Part of a small language model's weights.
Size: 22 layers, width 448, 7 heads of 64, vocabulary 8192.
Training: a variant of Muon for these matrices, 715M tokens, 14577 steps.
MLP neurons of a small language model. Each row is named by its layer, matrix (gate and up: input weights; down: output weights) and neuron, and shows model dimensions 16-79. Each number is 200 + 30 x the weight over its row's rms, rounded and kept within 0 to 999. A neuron's up and down rows have the sign that makes its largest values positive.
After each neuron's rows, "fires after" lists the tokens most often just before its 100 highest values on Wikipedia text that the model never trained on. A number after a token or word is its count.

L10.gate586,229,225,195,159,189,139,182,200,167,208,248,240,184,219,260,216,140,197,225,213,224,205,157,175,226,197,174,181,198,183,216,168,201,164,193,180,202,225,204,240,208,183,182,198,205,233,175,236,212,241,216,201,207,220,228,223,190,193,214,190,161,197,157,169
L10.up586,197,240,212,242,199,164,185,271,226,203,222,190,185,249,223,143,216,198,159,191,234,189,187,213,188,187,221,183,220,223,183,181,203,182,218,171,297,217,175,238,135,192,165,234,227,202,208,239,203,201,221,162,203,188,231,210,182,192,127,203,232,203,213,165
L10.down586,207,202,186,212,218,187,258,275,200,183,197,209,231,154,265,215,224,175,225,169,211,212,230,219,207,235,164,191,219,226,235,213,154,232,190,188,219,220,168,175,141,186,173,215,173,161,166,209,189,196,219,232,201,189,208,155,189,174,206,186,166,227,167,250
fires after: "." 55, "'" 7, "\n\n" 6, "\n" 5

L16.gate37,205,245,213,166,187,275,184,148,165,240,158,192,205,146,175,171,166,171,246,234,209,190,225,248,226,220,175,191,178,185,200,209,139,177,211,252,132,180,235,153,231,190,179,192,199,212,166,165,192,160,237,189,225,175,190,236,194,230,208,200,209,199,230,194
L16.up37,160,178,191,215,181,166,167,204,175,219,228,185,238,189,265,178,177,213,201,213,171,230,237,231,198,213,234,236,172,191,163,249,224,155,170,169,213,252,224,197,130,228,226,233,221,210,141,215,187,142,214,226,242,211,197,212,271,213,195,165,197,202,172,171
L16.down37,226,148,219,195,140,170,202,174,198,179,169,218,258,153,216,232,208,193,181,154,193,192,202,226,240,201,206,224,198,225,237,162,183,188,172,221,221,214,242,201,176,197,199,167,230,235,194,182,186,201,154,192,237,207,159,199,221,197,206,146,242,241,194,219
fires after: " during" 18, " in" 15, " of" 8, " During" 6, " the" 5, " since" 4

L12.gate739,168,247,209,180,188,274,188,209,221,214,189,197,199,249,153,196,206,229,222,184,209,191,170,247,192,173,205,228,249,190,218,211,243,190,193,243,170,188,171,196,149,259,226,200,163,195,132,198,148,192,224,184,207,163,227,187,218,216,211,169,238,235,145,211
L12.up739,235,181,230,169,193,206,226,223,173,210,201,194,209,192,222,207,114,226,205,254,202,227,213,186,205,205,133,172,164,233,216,166,181,154,197,196,175,162,141,234,230,130,228,181,198,183,239,229,220,223,181,169,174,239,232,193,174,207,224,186,216,155,195,282
L12.down739,227,181,175,198,150,185,217,164,231,197,142,216,232,166,201,224,171,234,273,212,151,196,227,182,213,214,181,177,174,193,203,232,207,212,242,173,236,177,204,206,207,234,169,203,191,202,177,207,237,204,218,201,160,193,178,202,182,185,222,155,202,189,205,211
fires after: "," 18, "19" 15, "–" 13, " 17" 8, "-" 7, " |" 6

L8.gate117,173,228,182,202,152,193,216,221,195,162,168,236,251,208,237,185,174,197,185,164,236,141,191,158,210,187,209,187,174,189,141,223,163,191,198,229,227,180,177,173,224,188,199,256,227,187,218,183,209,174,188,164,207,187,210,222,265,200,174,194,191,194,215,182
L8.up117,203,224,176,175,183,220,174,186,207,166,166,220,190,186,193,230,192,223,209,220,179,195,190,203,247,165,210,169,191,195,256,193,196,146,228,219,158,199,191,192,195,247,222,137,256,176,204,220,187,176,192,212,201,214,210,236,150,200,209,169,234,206,217,209
L8.down117,189,169,180,241,131,229,193,197,185,183,188,215,226,182,274,162,280,169,199,217,213,223,272,186,211,215,194,183,251,208,180,240,169,182,189,170,126,166,141,222,254,205,229,179,206,183,224,214,146,222,200,201,178,163,216,189,173,195,195,240,188,199,199,255
fires after: "'" 52, "s" 5, "." 4

L13.gate182,236,184,162,185,175,156,215,202,139,192,193,222,262,257,181,253,132,178,208,215,153,144,178,196,227,172,235,222,159,177,177,186,159,210,192,201,197,149,169,160,231,241,211,222,200,238,209,178,161,214,209,143,221,225,225,194,209,212,203,260,187,231,233,185
L13.up182,264,204,199,170,188,184,171,195,188,193,206,160,145,204,176,194,195,125,187,199,168,242,196,191,222,242,228,185,185,216,238,254,155,143,173,171,158,224,169,210,196,177,177,227,231,182,176,178,202,195,212,257,238,221,154,260,237,194,185,167,243,201,161,218
L13.down182,267,182,165,206,233,215,219,196,224,263,248,189,254,214,247,186,194,257,239,207,226,222,195,187,219,211,200,161,219,178,238,211,206,236,246,199,171,222,170,187,170,195,166,179,150,199,219,226,230,217,211,190,222,204,212,192,254,181,229,138,220,205,210,192
fires after: " (" 27, "," 19, "." 8, "–" 8

L16.gate734,231,168,205,203,149,219,194,164,247,217,142,154,156,262,188,249,218,201,201,114,205,200,195,207,208,206,203,177,190,235,158,223,202,198,202,164,252,187,206,204,151,139,187,204,207,215,202,186,220,236,215,224,219,204,214,175,233,190,216,212,174,256,238,170
L16.up734,148,235,252,169,210,179,195,210,223,180,141,232,217,236,190,232,169,177,255,160,214,218,174,273,198,201,223,216,161,175,190,245,195,176,206,168,141,252,150,165,217,233,178,173,177,212,222,174,216,196,195,167,239,211,164,171,188,242,243,196,179,238,206,161
L16.down734,148,141,257,190,151,207,196,164,269,195,228,220,227,182,116,182,169,189,183,220,166,158,182,220,257,229,235,202,227,223,186,198,148,204,195,193,191,194,198,243,173,231,220,231,182,185,166,195,189,202,193,200,205,230,225,172,216,214,195,226,161,141,166,173
fires after: "  " 24, "\n" 20, "|" 13, " •" 9, "." 7, " |" 4

L10.gate200,180,260,213,194,190,240,158,204,219,168,198,223,187,214,222,215,209,224,221,178,180,257,174,224,172,179,208,257,191,249,193,212,204,190,202,152,192,228,229,192,232,235,247,190,191,122,253,209,205,166,258,183,152,218,190,164,219,154,183,173,210,263,214,249
L10.up200,183,241,239,214,244,218,208,199,232,178,217,204,200,232,201,140,177,187,212,199,182,256,166,215,196,220,180,202,259,182,175,255,191,222,201,142,192,146,166,232,232,166,232,196,171,196,259,197,213,246,216,147,155,201,228,174,205,164,246,198,157,209,160,147
L10.down200,172,181,213,234,198,205,217,218,211,155,179,211,222,215,185,187,206,199,207,193,146,200,189,261,233,233,153,179,164,145,221,174,203,211,196,184,223,225,134,196,173,185,164,148,178,195,209,221,196,237,200,227,233,256,170,189,208,194,213,145,219,164,237,172
fires after: " |" 61, ":" 8, "N" 7, " was" 6, " (" 6, "|" 4

L4.gate158,242,227,248,189,227,198,205,140,186,219,177,185,204,162,207,196,189,177,221,193,201,196,252,167,222,224,226,172,247,161,162,173,169,183,201,198,174,196,203,215,195,175,150,245,194,198,200,176,206,235,214,170,187,203,157,225,218,166,166,264,240,209,216,224
L4.up158,263,123,158,231,225,218,208,198,213,224,207,179,210,219,225,200,190,242,231,157,222,204,194,196,248,204,251,202,178,138,166,184,191,220,259,175,200,180,170,226,149,207,224,188,200,240,169,218,270,183,165,177,214,222,205,209,204,196,188,172,189,233,214,205
L4.down158,237,162,200,185,164,254,211,205,252,167,207,191,170,179,228,170,203,246,223,138,277,185,225,171,206,260,200,203,221,138,160,190,175,203,260,203,211,207,250,241,202,264,228,234,212,180,111,198,212,208,147,220,201,228,226,240,173,192,157,193,168,161,189,182
fires after: "=" 65, "\n\n" 13, "\n" 11, "." 11

L8.gate598,201,212,195,153,173,160,272,211,186,155,214,203,186,193,213,164,229,221,151,174,229,223,208,185,229,127,213,211,187,211,198,207,186,197,195,230,206,208,188,199,257,216,218,214,236,208,202,208,180,212,234,255,189,196,184,152,201,193,169,208,240,224,244,189
L8.up598,252,218,189,231,194,194,186,232,168,238,246,215,241,194,238,160,225,182,199,227,232,170,184,188,248,198,187,215,126,253,191,219,214,186,184,196,208,185,211,256,165,241,185,214,179,266,203,194,207,276,199,216,136,230,238,182,220,169,216,224,200,249,230,156
L8.down598,173,187,175,186,168,191,182,218,198,188,199,197,230,176,249,242,231,221,208,255,176,208,189,185,151,234,158,232,171,225,215,242,208,224,173,184,208,164,178,204,220,186,225,173,223,203,168,168,170,181,184,194,177,244,217,224,211,194,194,267,186,202,163,206
fires after: " (" 34, "\n\n" 17, "\n" 14, "=" 14, " \"" 7

L11.gate894,232,184,201,197,259,249,222,219,221,215,227,181,118,262,243,188,162,189,179,253,170,235,192,198,180,188,182,184,198,232,178,185,235,188,230,152,249,227,224,254,207,204,228,213,200,184,144,203,181,165,219,165,177,194,179,196,234,147,191,231,202,254,154,177
L11.up894,174,184,193,185,213,200,231,238,225,202,165,182,201,228,212,216,156,180,188,199,182,187,150,130,264,153,210,180,166,211,221,229,223,198,158,204,211,213,182,116,194,216,207,198,165,189,250,177,145,199,201,227,152,200,203,193,149,186,263,162,192,186,198,144
L11.down894,224,213,154,170,185,212,221,176,231,239,206,159,193,207,185,147,200,167,199,209,187,210,192,236,165,176,186,190,196,177,177,201,199,192,198,231,188,193,178,197,203,250,201,182,199,249,165,222,214,235,199,222,193,219,243,178,216,225,223,174,190,212,224,166
fires after: " |" 28, "," 18, "|" 14, ";" 9, " (" 6

L18.gate353,196,193,210,228,207,206,154,172,257,182,212,140,197,214,217,198,129,174,179,201,202,161,167,241,215,225,241,145,227,212,164,229,232,251,172,186,199,221,182,164,231,199,183,236,128,170,215,167,193,217,235,176,170,192,168,220,181,141,230,203,179,208,202,223
L18.up353,142,226,181,200,183,222,246,246,193,192,225,219,231,278,152,173,136,272,197,230,158,234,228,211,205,274,173,186,211,160,216,215,190,187,191,191,224,190,146,250,187,171,220,220,204,227,228,262,221,214,179,167,196,187,212,221,200,231,200,128,224,178,164,141
L18.down353,192,212,215,228,206,235,171,203,194,169,209,200,213,248,243,204,186,167,171,164,170,191,171,201,247,240,206,189,198,146,183,177,177,186,247,184,228,174,163,214,176,193,242,199,189,211,201,227,201,210,192,198,225,157,201,215,157,225,146,138,201,186,204,165
fires after: "," 53, " |" 8, " 9" 5, " 7" 4

L4.gate595,191,160,169,264,200,218,205,193,184,201,215,204,172,254,193,174,198,157,249,220,167,202,223,204,184,218,173,200,196,207,219,126,186,174,167,228,157,183,218,221,188,172,163,183,218,170,174,192,226,141,187,195,204,227,212,187,203,227,191,154,206,162,213,174
L4.up595,235,199,218,221,208,218,210,248,235,149,192,235,182,189,212,198,243,215,141,178,244,192,185,195,194,221,207,215,216,234,240,219,178,174,241,154,225,211,244,258,226,212,226,247,181,204,195,162,165,200,218,196,189,215,207,241,184,192,241,180,181,185,156,147
L4.down595,265,164,155,180,187,189,209,215,288,154,154,213,198,256,179,231,181,179,190,200,173,258,215,194,226,176,233,205,272,190,205,176,168,186,225,201,168,224,229,190,189,207,180,183,203,226,236,169,203,174,163,209,200,203,171,246,273,216,226,211,152,214,230,171
fires after: "," 29, " in" 13, " New" 8, " |" 7, " of" 5

L17.gate160,190,223,195,241,252,226,207,179,217,134,161,172,138,206,246,176,155,192,197,164,222,180,153,191,192,223,183,207,175,196,173,190,172,112,239,264,185,194,159,197,212,142,168,145,198,182,186,206,194,201,245,265,225,203,195,190,208,168,194,165,219,203,242,191
L17.up160,189,212,161,218,235,200,104,251,223,167,221,178,166,247,162,229,188,220,172,220,210,237,198,150,195,209,202,146,215,210,161,179,225,147,223,213,207,169,244,181,213,188,207,233,157,184,162,192,178,177,228,211,186,237,132,233,188,156,146,200,253,202,184,214
L17.down160,214,245,236,228,154,242,213,259,179,173,199,213,151,216,151,230,207,191,205,243,206,234,207,153,179,172,171,187,177,238,214,154,241,205,196,197,226,193,258,195,211,141,182,196,229,124,199,266,285,155,230,195,249,180,165,183,218,183,189,155,187,209,181,207
fires after: "," 27, " from" 12, " in" 6, " October" 5, "isi" 5

L8.gate620,183,221,184,155,192,211,206,208,238,186,200,169,205,180,190,173,162,208,205,208,200,175,214,227,228,187,243,196,183,219,205,214,180,155,221,155,200,207,143,212,271,196,206,210,215,186,191,184,219,183,230,193,161,203,150,234,156,167,204,255,236,180,195,225
L8.up620,253,129,188,194,188,236,172,165,225,170,175,227,198,174,151,248,208,206,172,256,228,228,209,167,182,167,191,174,158,166,200,151,183,226,162,207,174,181,244,236,163,249,147,222,219,162,210,173,253,149,162,178,228,184,209,190,179,212,171,197,251,227,216,255
L8.down620,183,176,179,199,176,210,172,265,183,200,190,174,187,183,139,202,204,222,221,183,218,271,221,169,205,150,272,153,194,191,212,187,190,167,234,188,189,170,169,181,177,198,217,181,200,193,222,212,189,234,222,269,192,234,145,212,231,224,238,221,207,197,206,243
fires after: " (" 50, "–" 32, "." 4

L17.gate26,198,132,179,233,184,159,257,223,179,219,166,185,145,187,244,181,225,222,181,168,222,205,290,197,233,204,251,221,142,183,167,251,169,212,207,192,234,196,178,227,184,217,205,156,219,217,201,208,182,232,243,209,208,205,177,226,161,196,225,206,193,222,189,216
L17.up26,238,187,192,194,222,163,123,179,193,196,221,194,187,189,199,225,246,237,201,141,178,206,218,198,216,221,231,161,131,191,224,223,149,169,216,192,191,217,174,191,157,179,210,216,182,217,216,231,137,191,234,173,225,190,223,190,215,195,206,198,219,200,181,145
L17.down26,230,196,225,229,237,186,174,230,255,227,230,197,188,236,173,208,218,295,176,217,139,209,238,246,252,270,181,156,162,193,221,233,177,195,188,178,184,243,209,143,248,211,194,233,211,183,220,243,201,229,235,164,216,210,206,236,222,186,258,220,162,164,223,184
fires after: "\n\n" 86, "\n" 7, "=" 6

L4.gate191,181,187,227,202,168,189,263,150,213,199,182,182,189,251,193,225,148,169,190,188,193,219,238,201,240,183,174,149,160,181,210,191,151,177,199,202,240,156,194,208,224,138,212,224,172,227,243,254,229,206,216,212,249,214,224,172,239,177,187,228,230,214,214,202
L4.up191,223,196,220,140,183,203,224,216,193,206,195,224,209,208,191,194,189,221,219,244,243,230,182,227,202,183,222,192,203,146,235,203,205,277,182,187,249,164,198,200,161,225,226,169,176,228,204,143,195,185,199,200,229,187,233,168,204,190,149,214,187,251,169,196
L4.down191,242,230,224,153,258,187,233,205,216,277,223,211,157,221,237,258,227,251,207,250,205,184,144,241,190,174,187,202,209,169,184,187,189,156,218,211,204,197,239,178,177,216,190,214,248,210,153,193,261,214,183,225,215,247,163,259,189,177,219,268,218,160,157,181
fires after: "." 59, "\n\n" 31, " Released" 7

L11.gate295,204,152,203,170,228,274,199,189,202,255,186,133,203,227,186,208,194,227,204,190,245,208,234,179,195,220,180,220,213,199,191,221,213,183,225,166,189,201,223,210,227,176,160,200,272,189,141,142,246,234,167,224,217,165,179,204,207,132,176,110,234,194,244,198
L11.up295,146,252,224,195,211,239,200,217,193,204,176,174,252,178,152,186,192,134,253,188,257,163,215,233,159,190,200,231,155,180,199,212,206,180,197,207,174,181,197,208,220,132,152,241,239,245,198,193,171,208,214,221,159,213,219,173,182,170,240,192,189,158,219,191
L11.down295,177,208,199,187,219,231,216,263,154,177,193,196,165,220,178,250,194,160,276,188,233,161,142,200,258,226,187,206,209,181,207,191,162,157,189,191,160,165,188,201,220,215,162,214,224,222,228,227,170,208,236,191,136,158,217,231,173,218,261,177,181,129,174,197
fires after: "," 47, " due" 7, "." 6, " led" 4

L16.gate854,200,260,187,206,168,231,142,231,265,189,245,150,200,210,208,220,205,204,186,184,232,190,168,169,214,199,180,173,200,121,204,202,174,190,186,208,165,212,187,221,204,166,246,232,265,230,210,223,199,261,205,219,216,256,213,180,245,207,186,247,174,247,188,155
L16.up854,200,221,191,176,145,192,177,194,213,224,232,174,220,242,197,218,173,202,216,235,206,177,161,192,210,148,198,199,210,227,226,170,233,153,139,220,157,162,195,220,169,208,162,213,192,198,181,212,224,174,181,207,206,202,119,204,188,219,173,197,169,233,155,193
L16.down854,190,198,188,217,171,205,230,163,211,173,226,170,185,161,181,169,214,200,198,164,259,237,178,223,238,178,217,177,235,187,242,148,188,207,189,174,187,196,180,213,202,189,158,220,182,201,181,202,146,183,214,182,124,202,223,201,203,182,153,217,144,207,132,180
fires after: "-" 51, "=" 23, "." 10, "1" 4

L10.gate814,183,171,196,238,165,213,154,208,183,167,195,228,234,182,208,215,173,172,165,227,302,164,224,137,183,210,189,205,179,181,254,186,168,199,231,199,194,167,127,247,228,256,197,183,187,221,177,217,183,232,192,180,181,220,160,215,240,254,223,161,201,220,227,180
L10.up814,157,195,144,236,225,180,167,174,221,166,156,167,224,212,157,189,207,175,196,192,179,178,220,221,242,167,163,180,190,280,221,195,199,151,171,218,222,144,285,177,236,198,190,161,243,194,222,197,215,227,187,210,223,218,161,175,211,167,157,117,179,234,218,194
L10.down814,183,194,173,248,187,143,209,199,192,245,190,236,219,186,184,227,173,136,186,181,260,190,232,189,217,260,235,209,208,208,212,231,198,181,253,225,160,204,211,200,222,238,193,226,199,198,210,203,215,210,176,199,176,227,228,221,198,175,184,196,166,187,201,187
fires after: "'" 46, "," 8, " announced" 5, "s" 4

L10.gate424,138,181,196,256,227,191,208,228,161,142,190,227,240,228,192,151,210,217,165,203,210,164,187,215,224,232,192,201,135,229,171,190,159,170,199,196,225,235,177,236,217,193,162,220,258,149,180,186,195,187,147,204,188,189,225,185,125,201,190,209,208,174,229,162
L10.up424,196,140,222,196,207,224,202,260,204,172,243,211,164,143,188,148,151,232,177,259,181,223,148,199,207,171,131,193,204,203,167,187,171,210,144,208,226,193,196,205,177,199,217,166,176,242,164,215,193,213,182,202,210,198,193,166,197,219,193,188,150,187,216,173
L10.down424,178,222,221,247,159,187,209,206,180,210,213,200,249,147,211,231,259,210,181,245,206,158,214,184,229,169,209,227,187,247,224,209,223,216,229,259,144,203,190,216,259,170,183,173,216,158,236,188,180,183,233,181,184,152,171,189,219,162,180,235,200,198,164,189
fires after: " (" 32, " \"" 16, "." 7, "\n\n" 7, " “" 6

L13.gate534,166,196,194,198,180,212,219,167,208,222,151,207,203,212,203,139,183,211,201,228,230,154,180,190,200,222,195,218,236,207,219,186,193,253,150,249,169,156,162,218,255,176,217,186,139,234,182,196,250,231,241,229,183,183,176,216,152,191,208,211,190,212,177,142
L13.up534,170,183,155,178,204,239,241,221,151,146,198,235,163,231,225,155,204,197,192,222,156,170,188,168,205,209,204,249,204,176,199,180,219,238,140,188,157,223,217,200,152,183,256,240,147,156,196,204,241,236,252,204,237,210,164,190,228,197,173,161,178,157,172,225
L13.down534,208,214,205,208,215,236,155,285,215,197,222,182,214,204,175,175,178,228,269,180,198,176,207,201,245,219,245,249,210,225,162,196,205,185,222,225,189,148,210,139,160,195,198,130,129,186,239,170,224,190,209,149,211,175,193,190,213,235,235,189,229,265,178,205
fires after: "-" 28, "|" 9, " In" 8, "  " 8, " the" 8, " in" 5

L13.gate794,191,137,214,182,215,245,256,227,228,196,149,200,174,200,213,192,184,178,217,201,216,205,196,256,170,234,247,217,164,202,189,189,161,182,182,201,175,246,194,200,232,219,213,227,181,222,210,226,197,244,203,182,170,197,162,202,213,181,221,159,206,250,191,168
L13.up794,180,203,251,216,180,246,211,246,170,165,169,186,237,198,220,218,177,160,220,210,173,210,204,236,223,152,219,187,174,181,218,235,145,214,172,197,214,219,227,190,218,156,176,195,211,190,223,176,260,202,162,196,206,241,238,227,206,164,226,193,222,242,208,152
L13.down794,179,255,230,201,237,157,221,244,232,156,148,188,196,175,245,214,249,267,270,260,222,151,205,236,201,233,173,178,214,152,199,252,188,150,226,260,193,229,182,181,187,202,166,241,204,164,192,253,185,257,211,185,157,162,207,199,194,239,218,143,193,198,148,173
fires after: " |" 24, "  " 13, " votes" 8, "|" 8, " hold" 6, " T" 4

L9.gate842,197,210,207,215,216,186,208,210,167,184,198,216,200,199,243,196,178,227,197,161,220,213,165,182,216,209,210,189,200,217,126,175,164,250,209,184,222,191,214,187,157,223,182,194,174,200,234,192,189,159,190,170,180,241,187,167,216,269,196,226,172,223,146,159
L9.up842,232,219,161,166,240,155,190,195,180,206,202,167,216,199,210,200,218,213,197,175,231,175,206,235,235,238,237,126,174,263,147,193,154,191,146,190,194,183,163,231,212,220,250,178,228,196,216,242,201,196,174,165,174,165,205,233,204,237,196,250,204,141,150,193
L9.down842,198,245,187,195,208,153,207,177,231,258,202,235,193,193,181,174,231,219,216,232,165,180,157,218,231,176,220,172,165,230,197,166,171,233,151,215,209,256,179,174,215,215,206,162,239,196,214,190,219,267,212,156,185,198,215,215,193,198,163,167,205,171,123,236
fires after: " |" 31, "_" 16, " (" 8, "i" 8, " &" 7, " 0" 5

L4.gate201,213,194,211,209,170,237,234,239,240,232,177,190,186,171,225,197,166,250,221,218,176,171,139,201,239,186,238,198,269,176,159,226,235,211,207,176,181,242,144,206,202,186,169,258,195,171,159,204,194,208,160,256,201,167,213,203,207,267,138,213,223,172,231,154
L4.up201,245,219,188,165,167,218,157,239,207,187,281,140,194,184,147,209,134,189,242,183,223,223,188,213,163,142,237,178,182,171,172,201,260,246,185,194,196,195,136,231,206,200,189,172,199,214,168,220,193,195,170,218,131,177,217,181,236,206,230,219,185,224,230,218
L4.down201,166,244,252,203,154,220,192,220,167,236,224,184,190,162,230,185,177,216,198,191,171,213,176,134,128,158,229,197,223,232,201,211,206,214,221,162,158,232,177,203,237,144,217,207,227,155,174,240,165,170,211,191,212,169,200,261,189,201,144,245,198,197,224,220
fires after: " (" 15, "-" 15, "=" 12, "\n" 12, "\n\n" 12, " of" 9

L10.gate825,189,138,256,180,206,197,199,183,177,220,198,163,205,221,251,173,155,226,218,221,193,267,158,146,196,171,146,171,159,198,150,205,198,185,191,183,227,202,210,157,188,187,198,232,179,167,191,207,182,199,218,194,140,256,224,170,204,219,206,222,232,182,231,182
L10.up825,209,199,199,223,182,237,215,179,194,193,187,229,229,206,172,174,180,200,174,217,249,232,189,171,273,180,120,176,225,165,181,258,225,243,252,181,181,223,246,192,242,209,229,235,210,189,203,199,159,171,179,231,200,157,179,189,253,148,224,197,228,164,231,246
L10.down825,185,220,163,228,227,173,187,175,229,147,204,167,202,209,185,195,180,176,193,205,211,248,173,160,168,170,159,188,194,215,144,146,240,141,177,191,180,214,211,178,211,176,231,258,148,206,185,191,200,174,153,161,145,186,232,162,206,253,174,196,190,252,218,247
fires after: "\n" 18, "-" 15, "\n\n" 11, " \"" 9, "\n " 6, "=" 5

L4.gate803,252,195,199,204,213,196,231,234,221,171,170,200,147,219,277,162,230,163,230,189,220,210,202,207,202,232,191,233,227,208,223,150,219,146,199,152,180,239,164,195,242,157,179,204,237,187,229,182,186,181,158,148,195,205,211,188,238,145,188,172,213,196,180,172
L4.up803,156,237,179,180,225,205,185,209,225,189,271,209,220,192,226,163,220,208,179,168,227,229,192,167,183,170,205,195,188,201,194,226,179,177,202,168,151,176,223,194,191,194,190,142,203,223,164,240,219,187,177,194,153,201,201,167,173,147,172,193,157,171,164,214
L4.down803,276,186,181,181,127,228,181,227,161,231,238,166,180,235,192,241,240,195,245,210,243,266,180,264,237,155,228,155,219,193,214,233,208,189,210,228,227,208,167,170,204,185,209,190,168,177,210,206,186,242,179,229,192,220,207,199,137,188,188,215,221,165,181,199
fires after: "," 70

L8.gate474,161,208,177,183,215,192,231,214,165,225,238,217,189,167,178,152,203,214,167,191,194,230,184,140,214,205,143,265,192,147,228,217,185,209,227,238,183,249,265,201,193,214,237,206,177,190,203,210,256,219,189,154,163,128,183,199,232,227,170,227,213,189,203,204
L8.up474,252,224,162,141,139,199,188,177,221,242,230,219,194,232,198,158,196,162,251,155,184,253,172,208,189,219,172,152,148,242,180,172,184,232,206,183,224,228,203,160,188,153,256,235,197,201,237,241,233,173,208,209,195,193,182,264,217,194,153,153,239,201,174,169
L8.down474,231,231,211,206,174,165,210,209,220,235,204,196,182,186,204,202,202,211,194,177,187,184,148,215,179,186,197,195,180,132,192,220,178,231,236,173,204,240,255,128,193,161,173,210,154,202,188,183,260,204,148,235,227,185,216,220,229,205,234,203,262,226,140,188
fires after: "-" 19, " \"" 13, "\n\n" 11, "\n" 9, " (" 9, " |" 4

L11.gate880,198,250,156,228,254,243,193,204,229,266,233,197,174,242,243,264,229,240,219,230,192,201,197,190,178,192,168,210,191,169,193,150,200,169,246,192,176,155,169,211,178,179,202,221,176,205,194,219,201,208,158,233,209,192,226,193,178,215,170,219,195,213,189,197
L11.up880,202,200,168,244,187,185,194,190,205,259,204,186,194,156,206,226,225,166,235,190,197,191,173,148,178,211,213,220,175,177,209,194,192,237,151,157,154,182,205,188,187,236,255,219,215,142,240,185,247,180,193,219,161,222,233,201,194,229,189,245,205,174,171,205
L11.down880,194,217,214,171,166,243,256,223,232,199,234,234,152,249,205,134,213,234,222,169,218,186,208,202,275,284,218,170,248,247,180,180,188,220,198,259,179,231,212,156,212,142,170,170,156,219,171,190,213,217,216,205,205,194,178,210,146,207,222,214,211,225,128,178
fires after: " |" 22, "19" 17, "," 14, "born" 11, " (" 10, " in" 6

L12.gate330,147,172,179,269,211,167,189,239,199,179,168,247,203,241,193,221,171,215,215,201,200,180,182,153,186,209,196,194,195,265,128,260,187,130,231,165,219,230,187,157,161,210,181,206,209,191,192,196,198,196,217,211,265,233,275,148,209,202,207,222,193,208,164,235
L12.up330,149,189,153,194,183,230,227,220,209,192,233,237,183,198,128,202,155,212,218,159,122,180,144,198,238,179,187,184,129,234,182,232,168,184,206,201,198,226,200,181,175,187,173,235,201,160,220,239,186,227,215,234,215,233,258,173,183,166,158,200,192,232,158,153
L12.down330,230,221,195,244,212,171,184,188,195,232,238,203,216,174,172,205,176,187,245,189,185,200,153,201,227,185,179,170,177,239,213,231,148,217,165,172,209,189,185,263,179,220,215,209,205,235,132,199,200,182,220,193,255,170,215,210,186,244,144,198,252,213,201,206
fires after: "." 55, " Moore" 8, "," 6, "|" 5, " (" 4

L4.gate815,213,192,161,218,272,193,218,213,286,225,202,220,162,223,212,128,194,155,238,214,119,178,173,255,198,187,153,173,150,192,207,179,173,160,255,247,200,211,205,182,183,210,191,207,234,190,268,202,162,143,251,173,226,205,219,176,171,176,211,181,220,196,188,209
L4.up815,169,173,196,192,202,183,202,194,216,160,223,209,183,202,172,178,248,224,200,201,187,202,260,153,157,230,187,200,204,222,187,228,225,196,175,202,187,209,200,182,214,225,232,198,224,227,215,215,277,208,266,254,200,163,233,224,197,204,256,171,209,227,163,219
L4.down815,200,223,239,203,202,175,225,153,143,212,196,184,188,236,138,198,188,150,227,210,186,234,182,185,159,208,201,180,278,148,198,207,196,247,189,211,197,207,149,206,230,163,179,220,203,181,196,178,197,171,212,181,216,191,188,212,219,187,132,194,146,215,167,230
fires after: " in" 20, " the" 20, "–" 11, " (" 7, " of" 6

L12.gate873,184,193,220,216,161,237,214,108,138,218,188,201,182,162,226,220,262,205,183,182,216,221,197,215,193,193,211,194,263,159,206,225,166,202,229,203,213,208,204,141,201,207,194,221,209,158,209,234,203,195,189,276,179,156,148,177,150,203,156,240,195,232,257,235
L12.up873,212,155,207,218,230,164,232,219,197,196,167,245,226,243,150,187,173,196,167,202,198,157,225,161,170,200,223,230,214,199,220,134,241,225,236,211,196,199,188,212,202,171,237,167,171,109,175,177,173,211,226,188,171,153,222,205,220,199,213,176,195,221,259,200
L12.down873,206,198,199,194,208,178,158,218,230,185,215,186,231,164,184,177,213,195,199,219,214,261,204,239,249,203,206,226,235,239,212,227,195,214,208,256,189,158,232,150,190,216,147,214,227,182,174,190,209,185,226,205,203,230,240,254,208,188,178,196,180,219,250,178
fires after: "," 25, " July" 8, " August" 7, " February" 6, "0" 5

L8.gate197,168,146,205,182,245,199,221,195,201,265,171,178,151,193,258,182,212,220,222,223,231,137,172,244,222,236,151,199,214,191,175,196,234,236,208,191,172,196,165,203,176,167,123,178,205,204,193,241,213,218,210,185,211,214,212,240,176,165,198,202,214,195,178,209
L8.up197,200,197,175,180,182,189,244,229,249,172,210,199,228,218,235,266,222,174,182,179,233,182,226,184,225,182,136,188,190,188,187,174,198,208,191,209,175,208,260,157,197,203,247,234,210,166,194,181,168,184,170,235,159,215,184,231,251,200,243,170,125,153,216,205
L8.down197,216,199,204,205,205,209,115,212,227,199,167,189,154,131,147,225,229,167,260,198,229,213,197,190,184,248,173,202,214,180,169,180,178,186,161,210,200,213,262,197,201,190,244,217,225,227,193,190,219,225,170,231,177,177,199,180,186,179,172,147,201,239,178,217
fires after: "=" 66, " of" 6